{"n_layer": 8, "d_model": 384, "n_head": 6, "n_kv_head": 1, "head_dim": 64, "d_mlp": 1536, "vocab_size": 5131, "activation": "gelu", "norm": "layernorm", "norm_place": "pre", "norm_eps": 1e-05, "positions": "rope", "rope_base": 1000000.0, "rope_fraction": 1.0, "qk_norm": false, "attn_scale": 0.125, "bias": "none", "tie_embeddings": true, "parallel_block": true, "init": "orth", "init_std_qkv": 0.0285, "init_std_o": 0.0, "init_std_up": 0.0285, "init_std_down": 0.0, "init_mimetic": 0.7, "optimizer": "adam_variant", "lr": 0.00101, "lr_mult_o": 0.791, "beta1": 0.95, "beta2": 0.99, "lr_head": 0.0102, "warmup_steps": 401, "schedule": "wsd", "decay_fraction": 0.784, "decay_shape": "pow", "final_lr_fraction": 0.0, "batch_tokens": 65536, "seq_len": 384, "doc_mask": true, "train_tokens": 357000000, "steps": 5448, "dataset": "wikipedia_en"}
MLP neurons of a small language model. Each row is named by its layer, matrix (up: input weights) and neuron, and shows model dimensions 0-255. Each number is 500 + 40 x the weight over its row's rms, rounded and kept within 0 to 999. Numbers have three digits each.
After each neuron's rows, "fires after" lists the tokens most often just before its 100 highest values on Wikipedia text that the model never trained on.

L3.up392:448515519518506491461417480557601474490514544478508500488505450526511464495517502486456542451504440455497497555511503555496481514504488501450489495523462380587548500532449510465462560459500476518430550536507467454507553478431541551473504475549555499441494441484526458500397434517533503461488453474460476462568466502465450496525500523544533480553527484491519574491486484593530453523470467497560503464499459478532456497448487475422497451468589447517490489444514501470476501553522560531466500532519502543547540473435527489556579453502475499453486523494457480512437520562446450505526407532447499541446477481498625514492511466515516488486479454504509484482531569502583476500483468469508532490517547490540447467468513504481482485488516472514510507498492503468439545562435499
fires after: "M", "m", "su", "Mr", "o", "A"

L3.up1505:534569450546524497532475567490485392561475541515491518528406539472440574441477500448541492450527513532547485479518438525470510446517425555513480592617491508422575517533506409477503518576526590497441507530496495473466473509435493512558447527507555490542485553540416488415550485550475463573507485432567547470475517510496578535508506433498455499433539434454525489531466416579542574560510487474463526551447482532470483505455520537481519519537531498529465486462552510495589536513524510506553472443462474486445511485491415481435533476477478452516446507502504459475543476518512507490453492457541526486530480538474487498454430524395570463496455554471504506494473512524495480483517577461491494534464504537488562479529492541487437489465582469551487514516493516426490506474451500
fires after: "H", "S", "P", "au"

L3.up635:455498458470527480519415481531487481485518538487474509509564488550514448541518494488575463506444510481503472524523460451522444556481578540490506548450519469463577539551524459471482506569518506455481512434536496546505537443473431437496495495434528481453551591550424427500537479509480414524484508512486468571508535559535548504510549496438510468537467504514514476539493509562477478534538491553464538482517519420528485481527487524468538474537523527512526471458422525476458508511479497541477487522429427517528539561458507521463487454504498491462401485448512438494510530479470557518490517473540504470534484564510466539437459451517452483465559455450495495415478565485590546531533478492522477434465466504527610447468481519508415492515493511548526437498539516491489545524581485
fires after: "Ch", "J", "C", "L", "Ser"

L3.up922:489504455515566536438396511550493511533452457506509525500496500463439482451461523499530490534475488481569500561493559558446434502455468496518483526484532535479517517535544454439473553545535499512497507498469539434550550482561483542560482483477491475508445502558480473553552478417480462497590496450498418455527516513471510503532558511532460538521674512523478584477495478527475546528555483511515532551538487539508497478453497498413427445535517453483472504457503507516484480537497505444459497542472483532467516511392469490456475431486508458483470471497517556463520472526436571521487503521468556526528524508503452494485568494493486468477603498461482460460521500512507439473572468486497492504541504552522524493451506573457541464509519480504448552503570503503548478474544400
fires after: "h", "H", "An", "Bar", "3", ","

L3.up1008:507553431541502510528560478501469513447489530467502494493517584595523489450545488509568547515537454506460452500510504507452509524486452513500523538500446520388529549529486513502526540523454509474401485473618491510459544533517486534531481517462539499481519506546559567532417547561395548567534538549422545577500486490522464490487564539567452491456545468496504490537456569524436475556555404510385527507453559486562529510532546539484464478532476479502510507463484425508461518496411447476528483550493481472565548565501483518501504450446477492497535485509480513547527500475532560552516501478510465482594515532501546452469508482504495559487542490457432446528488536511570448446519527510606492479467511441501458432459556437441447480465487511509509520505487546484465450468512534
fires after: "H", "C", "B", "A", "The", "h"

L3.up310:553471479480473468487528512470519527531497524507489532568493471419526556465496465479505474466490556515502542486540472560477481476523455511530502503504503483468478457513545553495500463547555517556462550537500519472516496499495567485462527503540440540491541485482482483501451472472524470526539524591462477491463508459561562524493491474490490499480541530501569514419402468550518515544573488467536555517507475529466537468505555522511482439484488520514611502430538527459465462512434493502508554489491519503464509436470448480516444480437585464438482511544460495502502477540520555511549443470555480414561470578522480559481564509501472434558536410534484445487499529458500503491529562555476457542534588518508469527478487538499528574457454490497488487557510470471490573501518433
fires after: "L", "l", "1", "2", "gre", "a"

L3.up1498:529559570489512545496459523579479469511489459563479503463491493535518440497494482425477519536497500491508514507500472459519547529498440486505464543520461435524540534519474477523497460513467460523431475484549552536565481508420576457489512547596491470483496539557484469398464525433418519571557523462444527575451532470533515469441544508531508451512485488517522426531515470511489532584486480479443531469499536495510428490451469533480505445539499477504493531492454536539566525513555498460524518490484456439496561520520494494497551502488418450480503496489499522539521495537511498507530448478539533569590525508472532478516457437467488413475552523494477470607458574503514460582433525499501482489425505497503475473532542492486472451490513495525545507543438461508491530510429492
fires after: "h", "S", "H", "b", "ob", "s"

L3.up280:513584445489492559536402430502441488541516499457517498557456419532553474506528536548541471545528475531469515464557482519533454504541481547515491464513515420561532522576504478437531487493557520461500488463490454489501438467518503528523489466529488482453512433541482459386563439472481461517553480481475488566524551568527617460503598471549498533540523516505449528450444523462488553544578527505502489616502488538496457514525428522478516535515521535421478498409532460494420464522529525506518489439489366527485525557418428454526572491494524537498469494492523480530488446493473520497551483504521540513474475553442489508452412473513499481502440437477478472526540532495507500483478496570564516500513499491508494506492576593512466512461479523501497458488448469540451539573508480
fires after: "| ", "1", "0", "ac"

L3.up772:638461503493460529509499520503534456502492572510505498428522462483433490525446508545529580535516493461544494598513479539514507506505454476532457547452435470513502490530373519535485526463509467458475521542491507438507465522431465534543505514424537503462525537486448473409449520510489479493485573430484531488501528537502457529459504523543567531520492550474493429521513459497482488518453470488487465492452514513531518532540555465484528525423552492452439474507539549438478545514427492581560507543532508540539514535490401516542503509523433445437431560488479490532488496463502512523554445568499464491529539514512526596484527471489478437418535492581520475471486546474573481452544502579496482494517425505432465478488440500566462521490470518500524544511502498514495508435547504
fires after: "m", "D", "P", "C", "M", "elec"

L3.up1014:522455534523463538482512480487505472526524511519566506553464554530528524564588449489550530542532529489456473527523535486460512551588461486460460445510473487523471525606483492514510523546539481521498533574546427456497532531484554579494506532492541522489568482467553499483425513523483482515514554533432472557471443534449490499525473515537466445572455507418477528457522414545470477478588487420446568559474490506474491526476543464443429474470536533553571453495570502513478464518498445511548515476446508459476501538480529482502502473443534473491486492466500445506477595471507515478543500567565519503490555582533513612552473444465524501485496526383487407488542551513472476477493577507492524551552469489488445504572492540563474512516494489473496464510528532537425469528464492
fires after: "T", "S", "M", "t", "s"

L3.up749:522520548552464465467422560537473509554535519530511489513492486422503529466484543422475457527570521534542521493560560505470488477451487516515468505568500526566478426577436515537504503525530528526444544603521513543500515511542564566539484483530564489467481414506478467500495465549525457507559521497419509501518499433475606484466498480523510528516552454522492509540518377528463519587482471408535512475551477509521474452514508534394508463502459533542478534486551493433530512573462460505526495541517431459503529510478540438456547464505464512464500542462526522447435480491476539515580463516477515423467476567537528496519533527503456520504476476506477493482503485488519511535401458481479463531513557462471417447597545484505454521490564484460492507545496502515454501444433481
fires after: "S", "s", "mar", "ec", "as", "Cer"

L3.up1035:575574477451527517532488437526504525445474478544513399478490514472463471445492540516523545525533490569513526415516491584453513512514523487532493431522419490518527487491512539482463543465486501512504510459579504478503479518594537402565485437548537535481524415503538465467465516432518479556572500450417591548550468578473525523414488545529458547463502529453496493478513504430484476498527455520470533543438473512478529535503466490456471496484502469531502539475517438478459458483509436558581540535539544484559527551440529478510492550542504515454485506515536459489491514496537519492466436482420564484555537513528536575531464550443479513446494500482497537473573512472561480479423561513490409457439470439470492579474513495477408485509511525491469515516456387489405611537511531
fires after: "R", "l", "Don", "yl", "r"

L3.up1139:470439521490510466486454502542474477527540591497512505515523447519544523564559509478541472564513505523537537558508489479511441565483488469534440546483478438512487516606470547507510489584483424501590497493585452508508511469483501521476507528546575558443560515466510512425529515450441502496478525463459551526542528531530539483469513497510467565506510523460448472467453443432503459498487506474442556554527424503479470441494500478516511592469487482561506548525523522434523453511539478471588492499471471477546507523558532543536421516456464445454443532444408448551483618511489500553516511456601543439521505523529514573433427511446547514468482487457490484496488491495507466443534523521518578443510508477487473447438513510552407455500495484512490454548493548481453509432498490
fires after: "D", "R", "U", "A", "L"

L3.up1107:474511541444495460571544474548448550570536540493477474528473496468477459443481575467517431497523487513561489556492463485427556542528559584481546548488428533501532511560500416515487561581529484489593395472521512553458472502507477494542470534545493536495553545523490457459480423534432519494536461507491558532496539562480509439489442475501538512509488408506516491460524530519493474585514501589482486514431532487537519437469534486455559515520512475538532466511490515470472545533475492507535518536506520440585497513448508506468495470489432458509475423450478530516508520490466469563428482548538518480514463500463552459448512491468517445502536532546432507528551525522565409474490578458442466470489517498550463486475494534502475462533466491493486413456556563498480521505526461
fires after: "C", "c", "al", "ap", "Ch"

L3.up1055:561497501497507482523455516498472456517464486468489464540533529475462471486540492573473492470435510510439486506521485496498467513556501425465504501518539491539527592463522521480488462505521482520499489488508520469468552477513523507527503512521562537484568446541522461444513450417535514562563534448438483567512472497454520517510452570492531524542511488474421518554348539490504502521535465455482527581466449525569461528531472528519419537480544432503530561459489489480460493528502499501505471447504465542520528543508546490539433465504540489466521533500442478528468550484433546533465483456433592457520566484441510552404545540478528554452401440504479537490488454522481579579536508486509510449504531437559484506420488477547448546596567515493472456474439495536476466516492459
fires after: "D", "R", "U", "E", "N ", "| "

L3.up1452:550513460473493525494523500470545434577479526497477514529541514521482488537518516494454478475498463475559505608627514533543493456491451515494511497526483436484491479530433492472469493469445516506539560616461429507503550443504437500525471459496531499433563471484479440479500452523508524441514543472427490464534480449543463450512451407537574463626493493553504476467405453475483512435535518472559472531477557493518444461533537537479431488489579484471558503525597469494521566495404452472526463533504527505489541591556535485526528515437498444560505492566448516547523506476556491570533442594506524478430493505488559417489454441407522503498513529537482476418486505554525535574452487466539509448510537433551470458497525533527479495529521528478456479450475446588453525445457506
fires after: "| ", "P", "R"

L3.up369:494584477460489501451465514499447532507500525504558551559537443508511440491475595528453462500452489478548493489500485565487468502487486461602455549475405480515503435494535460418518552523588421485492479521492424462517555513583528543547531501511482591497528387542466504470456477530530451509526549571484433506493473529518565475513451494493517553498583500541476484445466541473523485527541457497515457569524407461507487538435479501503463433490498487492488533365548426544433454489483459609498515471480551453531596511417475436528524462502506522547453499503507540468520508492476504484486480577499543424488501496494508479505509519532518473438446437491491532532487541498460503552468556473490459496484560452513479473500499614518482428508511465518468465450487475532480488493457470
fires after: "1", "0", "As ", "as ", "al", "S"

L3.up1332:559479479533469472445501471507540465462502556452463471485554450486517496451541532508402481451514411549506463538506483495440547540506389451491518491471522469492535520544477493476444485544470467510432495513591507467489478585556524477501495525458494528462483511515509501476536445428497497521510482513498527472552511561560502464472501539500553582517569531449509524517463508440523554529533521456466508527495457530489531514480514486513489533493428460552540481515482506472479471464504471469530530529444446420519511497543510460468420438431480445485462521565460466534581446454468534575524485492567448526547467516473559526407429461403521424478528502550514544476470500536529472530504484569577487497482511512551536446557589535600497456561497444551496460527454565549477530474522397
fires after: "tr", "d", "eng", "batt", "rel", "all"

L3.up667:499469438586508559515480488492463465525472479444540478511506488524507508506489522521490459572474489495468519491499510564556444481452517492494469567469528457506609498521464386494441527537568452532603516487460513479491603426510509543572526576550579488468474504434512510516457503513490486529588483492471430486448520485502531474496506483486488506484582542522464446442524418475492506506540479500450456563496431466508486500523478493494470412535465526521505561442507491456485483501462463528499529464480508515559484412419438454491487414533511458550505516560482490548506478491496506451511476595565602471510474498478519580505494494505448464478510417559512526554503498494475457508490480485505455464479527540443570474531531548500558507538527456447536500541464511519447441455484527
fires after: ", ", "(", "and ", ". ", "Al", "Ad"

L3.up1192:526443510540477490522519518513492533548490549505436481504545504495523453517524493545458515554445405486517537578496522514497479505484473518494524541406435437484575462570538543468507461467560496496478497448518497487471473500514509471573555451520498445526540472573508410487457504443529536523544536476480423533442495436490545434526545494500547510496470524533513497523452407539508462501558421533478505509547495430510494609524465445489483490530472449518500469480493489525454534419494503540519458522525494434559514573486526507578501405474495422495447500510486441480471512434443563514476498498458543441487449551490468588475515508481502515508499480507498460489543500503549525501489515509530432520484521474433457495464519548485451478479575458512481542547516558524430483515458477
fires after: "V", "cl", "iv", "pr", "Cl", "qu"

L3.up1315:459493432425484505547498515531486450502517466530483478497458493544482515495478485510503378477564499442478553579486532482529501489513506546543533478470483463457555529553540495471514465543503553482496526495474469513487498576530506521543504500522536481515562481575368502481567497403451470524535521479491493542481475561468467558490486465445535447497575456497542505585564431558487542491539473457518482501477472518571449463396517505600489502486463524476492473484481456430532521549533453563557408507450474483468519531436541443467426462430527593519450500517449495414532474515434545498449502532498523582535472488457506508548468494411540480477540504593491501457552511444510509545473481555567540460546466558506475460447545472536484455578493511476432509552542542481492511477434447
fires after: "h", "H", "Ph", "G"

L3.up778:515512507460491464459465531517532433527472566513531465546534488509508538472506484474496466501453516439557522535541507453531510485520481503489453514512497398525500496511452510481483533579555495554479507503573471514446537519506515509569481523488503522437551520470535472467539519444474472503517468553530511500496534499455552538390560504555455552479551565484517525451554439515466552612480501471492516539426502568454532470496600502451480415485550549541460516492508418491485516518466497545549436474522476496469542474537561474515542487511524517587480506537496491441486455468462512492447475469502485515499482489482510483553412449482527526492481444455458475557495467506532449530496563535553458493535540552509558473472513472517456477473490515466509444478481447438475502516477498
fires after: "H", "h", "S", "L"

L3.up140:510530482463491528458462540493404489459509509493529527535444457514449480516501496524514488479486524518448509444488472519466476461463550496559496497517476495442515502558481458521535517509527496474461474571468495555480579540466515494465455478463486525493485490483509463427491445548473503542523524487566530491498552424515545517476475509551441558528501526514449483462544528538505471546576490541408509562409499436515492499476508493401456423462536476545482564418512495476534498512484534532494529518489507497493527500406509512522440424532564490554462548555522498497504543537440499493538489508487537528483448559560485462449480579479542511464569388454478456568527480531534454525482480560471476508554468500551503480454520592488536536509514529496491530524496566478379488544512499
fires after: "'", ". ", "of ", ", ", "An"

L3.up1430:555634490539481544569527493458488494523533577515527483478474478491459530488455545503557448538439497501491503570530521550476493508501417534442537521542483507472441590498452485452506559580422565481473524631557410531477550463458495569529489460518506508475422422478457498485478460485547441452509492453433472488561543442471472533565501509504538465478418523509457474512452474511514455544551482492459538514481444491507465527445477467480481524489455489509506487452476479496516551525526452507498507437552480475443575501506493455496577474471491475492437494552540514532480473544493541510461467508545432474493528528547496424505472505496495435509460450540492502535479484582528472499468518545448502474484556462546537514521476514474464488497503466540475511531527558558484468499478534
fires after: "P", "p", "O", "E", "Le", "m"

L3.up224:519508483450509459490519534540486484501622552463519516471525531508584494507472572577433495496460555515498512537467543479490490513420526476453401498476484408467507562490513584546502487559539519563518503463517576488466469456569515485485513521509482573459513496481476489507509453462481476459577526401470509513495518464504475458538517562533497579511462471451517532518441505476488542495499534448485499477423434487495481519460494583517497494528515483579511510502558446509507469505541479494500452559458508448518471517479497508482448517472468441579511526493427506534520596529485533402444481512499472522533452562493486572490547557480512522452505449532517554547503578525543501498517576561459507532548485493500483508518568459508492505558466506450437499449479482506476528525538413
fires after: "-", "L", "j", "R", "ug"

L3.up1093:516525555491481473460439524485463447554498456486560517521488445518552504501534477504425436448450514402601523531575528506538434493453438416518496523488485400512534542526449475437393543521524459578520484530435531496505553503535494471514472431570546542490468509548457503504437492470532489500493526552542467472567467465552526538437501491538587488533513467454540495538501493504478522493483519547471518566480508527494501495454454490468526479428500407485431479499503467467487493577566495520515559558475470526453593547514475517449501412438530521500425553511504449516541502561482517468457520607487476522445497489513489446507510450480539483479442491459530411477527490435531491555487465457502451546525506552490490481496543516508501470507507529453568487542481480543499547444453534
fires after: "0", "0 ", "1", "3"

L3.up443:468507493473489539468457518521548470437487512538509465582540516431468541478547462547507442504439519466510559482524443502489421499478408481498469461433490559556503527527558506467478490555559507516476489517572534509490496454464544498479523517549607523480549418453534465492437455443504538600563513499505520496491490534569570470562512504521465533516525465484498449513464446525512494524528469469525557557567527543555518539498443563495583465485489458546470507522487538504474530570494420465544481522498487482434547496500465480536499514510460483574501549496520559431496444486573549486540397520470608473508521493572489454456502448503486524491516509475502502530411447589511426444463477446497499563486512474475414488441397534461467484537483556464526534476525516557482443498561507
fires after: "b", "B", "ol", ",", "eb", "attemp"

L3.up268:543555513468525482479533515472493504509485533536563467534413441578516546468501497529495454525528537517507515498568514556538605458543515481556510472482470463469559494509471527497494480489459496500450441552514554455493464568510470592560459435488498475517605525450401489525509465467520543489506487557466453522536570558460475518562551433538457514530554514475491552476501477498505536575543489559530477532459452474491530529511489531495458523510478473489502509440541526531489445502466466487498576519531490450487586532444469427485509483479482542474409511473485529441468553465461483467570538542466555429464499555484501494513448547521491479471552463479516457489521439578484434479471466523558434501490546542521445466540467513479479517480521473483484414477518587537537466451461531
fires after: "1", "two", "2", "the ", "S"

L3.up831:505533456483485506473526531515470490427527467564507569475518386459523535522428550529464524605492517489510527479560541500466449535516485457517443521496462470521520398530537494477443526549549499557512475477524491471474514483544514516493502511433517522483452480521481500493545450523501457569489442538498433545423388484535562513536494595522507493541501470508487583457501506519436470446467512462477475513475452601502492523504471549478450472522510517571578498561498516519482438516479483485546474508482445524531528440521460518586548455501472514522435487529505508503544495456455538480486520465514468418554474506502497488511579468465493482438507498518540404512443480480464485554550540471465519464545509493465530449510440555568433421511478495461499493535556542511456463451600486
fires after: ". ", "\n\n", "ent", "\n"

L3.up195:488436544479580417531476474492470455521583537502479515491474496471542438489548538491447505543470496483441516542532489486447491538492504498421529515524500436486499498552523471508480522518466482516499597463603478443487463492540511462499505549555527497457554447414533516517471542435492477421523464452454525553517491525527523448472529490560512542564466541478480510498529539449481469502466550516526530511533387495474502522467410475449509508484498555476471548509493544468497496556557525494538514573513469513518425455439519444531583515461473512501411565517505533555557518530486582575451507529483476542469528492493459475467552541454474427430451519483486497524502510479528556478525556512530524460532519535560502430483437528522481535513431470509466500455447475534470510453486555
fires after: "P", "G", "p", "g", "A", "D"

L3.up1491:536524404576510511439383488543486514443553553532561467496449567452420523477465514507548481560517425521483505492495458480524485488512484514518522491543517498591548467536474441510475522567532395527490461537465501508466493510420538459496508435538565588530537552500469507524495492491447527523520559501493482502475502500506526514471521464535488575477445464520471485476470497489514439498533437522411508522435495532493551495509545538498436469586504533474511485429469502472493511559442466545502501511517509449535552497415473540458521459531489480508472502501572478487570531460492521460478429566496537491555478584459577522485518491500470510478506512412489517497519474443484556503453429519427436504506445449454460478565487512502493568477498456501516505513565489549541534501523529
fires after: "squ", "ed", "h", "H", "ch", "f"

L3.up735:518519451514529516502516518533447459444544535515507450563436511487495443503444593504497536479493519525431548458550518533458498578457534531476516444508545452493537587509453491488544565590537502499464502519604485486429528506561496534525467511445496498464499496521518469475493475605449473508522470488466524544513492536485467536522486546458588543522519452554443559461473455545473467588531462487425485556537518512536557548447542474501409548504530463506449503464512461511549581508423481519528523516501457444556494455472462482515538498508500487584447502505466473481503534550524613512466459508496537441556495627510527467516495517502443566430461502437494527521548507476480510572481521453503558533510538417470518494453559573511468507564529503492522532549488578501430502472486516
fires after: "D", "d", "E", "R"

L3.up331:482590551483517528465450511492537471503490501566503506534461580549449526451483463484587529492469514493571506525506501518495456504511434555468561432528453513470496493485503447552437478591494476495449474594526496496434527605481481568498470549479546494537533526478475423513484488527507500463571533537474513526465490480520562448488571413508526517458492503472509444525496418555494492521479405509458609519468504516518493529438520507507413526499516489498595470482519526545577548564470399526501508439509480503511561531471548471528522389465513499504466467529491500498501495456529508434507450538516494527512525456542454477463544538462515431484522490534459457525455485456566450478429504484516457447421435532496491452474511498517424530526559561583546497472535490472503549468474413
fires after: "ü", "H", "b", "B", "h", "le"

L3.up335:540491519556494461451453518519470486521564466474508465476433503469498528505503517512462477517484432440498564501503506511487476574514515521514474533512478452490581503506473452527515500544526551535479487426492485485488525560529438505475475556484514543496464473521438449536501479462511529462531489557571492578520491503527548478481586416492620566527511498486499475424511533487489507405481477456507503532450490531467544590453509539487466574441456471503470476463472464419454411503455527511505516473527547490509485512469537491495563432489573422537440526615415542539481482497475532549476527595487511498479571483556518478513497513464520504481446487556493507499466583487566512501505575469411505528473480557532510439527577445557459544529511602492495482564471473521466468568463510
fires after: "the ", "Y", "Mad", "Den", "li", "Bel"

L3.up1527:516511534579472595512455566536507486487587414447522518544509389559520535479518499457557480511513570492454482504546486473479497513489482495501435500448552458519575509519430518455505512467521512532521561474528474451488509528480444547511440487453514478499515442457446394498438421448484421426491471507498493500542474562511471490544460476563579592540548474492526557530464439529505499520505500470548557456561463604476536452474509454505462498518487446488603524427528501504548401530512468475499443530507514510484490492525531465488530452515519512486424532467482599556555473530466494543437512506494505422472509519544558505496507485454489453441566493521545411463443527498498408417542496523509491487481532530546485529567488509545474484525482542456484459534520540431486476583519543
fires after: ".", "1", "3", "2"

L3.up595:521452481473483434475442543511453524509488479600561580516581415424452479538503589496575434513483433441497526503562445497510496529547488493544514501506435485516550515595519485498532519597556541506488457513550397493541576532501485561501494496450565465421475454475549528518441440473498470464528419562430485567467404530490483488492514483541504515444572427488445452456488488531450494439438479424515516522454417495530475490494543620485487492540505536480460559471533446442438480501486432494548493538513514474507530436542501448536571474514491533576476498536533498467455500512513484503491461468457482419550547461549514518480584469504489540509511448489529474418472485481483520531488564486523523462452502460553525427513473546545456503538538502490516450559462523492474473475562477
fires after: "and ", ". ", "; ", "but ", "that "

L3.up458:506502441546548459457497467416481468470586468520495525478552425426504437484442540538551453586586451530527466577483555510476474641498557512507513543478418545469481539490504500501458472462478468494529430516513481497483524525487548514530458508552510461485577450509440488483560492488539445543530582518504496535495491545420492522486507510499514535505513455508470481492528490513574520489486472512497523548467375454521523487490497491552488443494514487492551507494451425516474550593450547533498507585490525432569556449484505501541515494530505536570499551552475502482521563480489470470528550517488552476495518478478498519506541530501427505464483515497500510532465486484537438447500555516477536493535512490533506408499497539518551480458457556494473550479531527483590493519494377
fires after: "Mac", "ch", "C", "P", "Ch"

L3.up283:464534516462535493500493474488466463442484506459501545526500505527532455489555525484542494549453501534468427540525503518468510474508500516617510509478510549452511524504516421455444513528477529533471493550510485478512567464503529443512509535510556476490519515540504475435529545518518519466482477500483514502472551512539620492477518487452510509548496476489410537472465519491527545556436430500445442601452480529565479468461536471457468473528507534459518502427535435567490485532483486496536500483402510496572530536480508452479444401517542564506460497509439494463539511517491501495511576587532532500510528503507459486495542427505469473467467504505478466505473501468528496542475600514584502467517511522515486495454509586449402545461550466485544435495465520505465464494545502
fires after: "0 ", "0", "1 ", "1", "| "

L3.up476:483537495569525433522516483577452485501506520513573530483522484499573519376524531464545503469527532531528456520494497467502526489433540460430483446573442417459525516467474540495594467457433486511476465464514464495541522450518430512553451588500506433464542479522507417543449468485443509492602461473511447536591503468544463469477518476550537471515487516450493492467491532508494530545569510526460566566516481415484467473453492530538508526509516606540487517428411447469552550473510463526467434530516484457513498486493559450506527467528492506465496517532430472565510451529502534584450522479541491467514568504489486532494479483501504485432499477562488506540499477473585416552454535472521543465500516459456471509450519457457463516588453504517520540502457583503439484530474557
fires after: "J", "Anth", "B", "G", "C", "N"

L3.up924:578425454540493547504484475511516466452513507574453537480477473527512461455540513525531499528404539465433504497546503536473509517459491457530539474449566509484517516504450391485483490555545469454494545574475538443504542466546547566449439477558478487499557465528506423442584439524471494536527520528491501503498485489487530511523419493496565478502505510482499545526521443590477500497527585486540550577466493450538436458417502529458494446493530436588457456486471557529517531475543501457475443522489497511503552464397533497501520418459465478496533490530489493541507481555556517441466471507439570515506548545522438452466474418487506579539496492502493444507531537495539473493561620484478470492556501534548488479447549568487542430452561520471443454531516481521414502495479432
fires after: ".", "Al", "al", "an", "ab", "en"

L3.up1528:524570416491451528374489448559445521465499552557516563456446457498518534526494456492494430503442499450469584521490533474526606538462568461496522495468477480471569541542474448502468557508469527470450500589463498511505574412491490523574492556457530482416471391559457444403503394539512453495520513474434475488482512479549483520519494432498492546555554496491502454515469491585529606535549520495513542457463459569494403478484561479476421494523488450496483608447473500468525460529433468489475499452507449499494580435521515510538500515539488520511441590560484530541516506529490501456534496506493574426488442523472517446480483447443497507425502510490479508538572519581479496513485535492465506517562491558528427542516506516500505520512495517484540450517467499508467478469434490
fires after: ".", "| "

L3.up1184:548517524397443505498497511581528478517504452501539502496543556569445539506504522548487477475439481409456526507490471509531484460506530464478534520426430535537485553499568484492518498561517546526458537613569482462518474483506523537592518529483519549449430511533440501543416488520488541561511526572478470501502510455565559539482469496516534529497624485544518494523523536527502523530473480459471538475449508471506449510491460472517530474474505524497488525406492478495459525479468421533529474481457531485467530504441502537471502431490537491546462499521486421472503468539480574527440459467451482494497488517538503463413568508513467465460432461447442441560479491570531373516469551384580463491521547532499525473559532525474500464515493477525538493516515573509471492485462504
fires after: "B", "S", "ac"

L3.up504:576525502572534458538450431469491501453529457490479545465453537452426477409500455472556455543440454475499455495511477519502439492442471504472479460474498544513487552477498532520500603465526476547501504442487512482579504459543544491532453492531567486460539460529455478541542521457481507532565544476504463492527466488517514518539461490543462524480511402517510449568434484486493509518527489481516579511459532509566530500437448448466505474500442402551519441533498463468514493485496513557480440431500430481468472506469444465473532472494579559515488477568477509474459478482492529482469490505506558543476525541536518494504512476533453513521533511470484522574510507579528463584515486495481501489443513582465421487487489483487521600537629551464545446452456528504461461525562449
fires after: ",", "ab", "h", "ad", "gu", "diffic"

L3.up1384:509532541508533512504442485535516512521479504540546578527546571463501496472519551562451477492571521423459507601531522511500499429464473542475441451533429485504551424590484482448423574441520533568451511590504522472593525481516470488496478409558525505474522488505527430509514472525471492519540523511504442453514474504512515472503455526516477538485524420515533505529538493553560466538510518410496496536469498518542487459453442454458512462372505515556507465465495547506423436472484446480543511488435474454426474533411567540521577451429513554504507511534473401541424531459520570458434515503479466474446535483536522442490454468490593501537492493480550425524456500441506493486447513474470499560503522543473452535532515519525460461510516492438513461498518621519488517536465454
fires after: ") ", "0 ", "b", "B", "ib", "Hon"

L3.up1411:594502505517446495479410459519422518431529518531494542633510482506428539442525551487485467489506505481452466506521520586495545453513477523502502511552465447483531518551478472468552511570555520499510419498492519504497506561500464500497502537536510464497551441485433439484505458496546515534463497458477464502445480449465575454482533503533462578487547492506588472511421474460510409564504543478479516508445559545471482483504528555525519484487507531471523491476459488478514450551496426481463496516455509471487509517519495479523424456544533512506462544558471448449493521465522494504549470451516529525513526538543482448526436490429474445520516558462484490513560503521545361527392504523493508475467530466517530471487530630484442532542514571493461456532509488485495484504490487
fires after: "al", "l", "r", "ar", "Ar", "Al"

L3.up424:527519485518470537498568464485457454566583440531542505467477463491620483537454509561490500484487426475470529526561461482440488514487453494445475527493448496472424495487480419401470576532539480489541536527523531498531476498465453481578456540534547598437588530526457464483462457456410555528527461457499538529475451421504479482535519467546530521485530450529566519517536474540493491513427516520498514513528485501511447535373437439495495511449490415524469440404495509547457496534460500512568515512460546459430443532452450484546566466426470459484517458488453489483505550460445510484521479498491462477481528453512504554472528521449521452531489511482439491530486529519570460476451584487463496422487545501501503492519513510534501448506540532527495534486532444505569508521511477
fires after: "Quar", "V", "ti", "pre", "quali", "iv"

L3.up1172:499582469508496560488510498463501471466492508504510495459531474516521535527501527456435459533428487474475497513530532608457472456521422485502436465509535463452553388573490437415478497536473471507460595522502465477520525540570493517495414485477470502503499462482419448456567434471565492464591455566461491522480466560566531521484487498509537479491522474585506539469491446498525494519594530493541541530465462524508497451495532428493512515492544436500488502416559500455476407500498493545553531430434496502529496462455470416512552500464543517482488541515500515472519492483498464518563517524542462502524531488554476516509548427421533473554563444559461419513455523406483546500642518445586480468530504550517456478511508550527458529480553543495462455529499520509484527494493501
fires after: "1", "3", "4"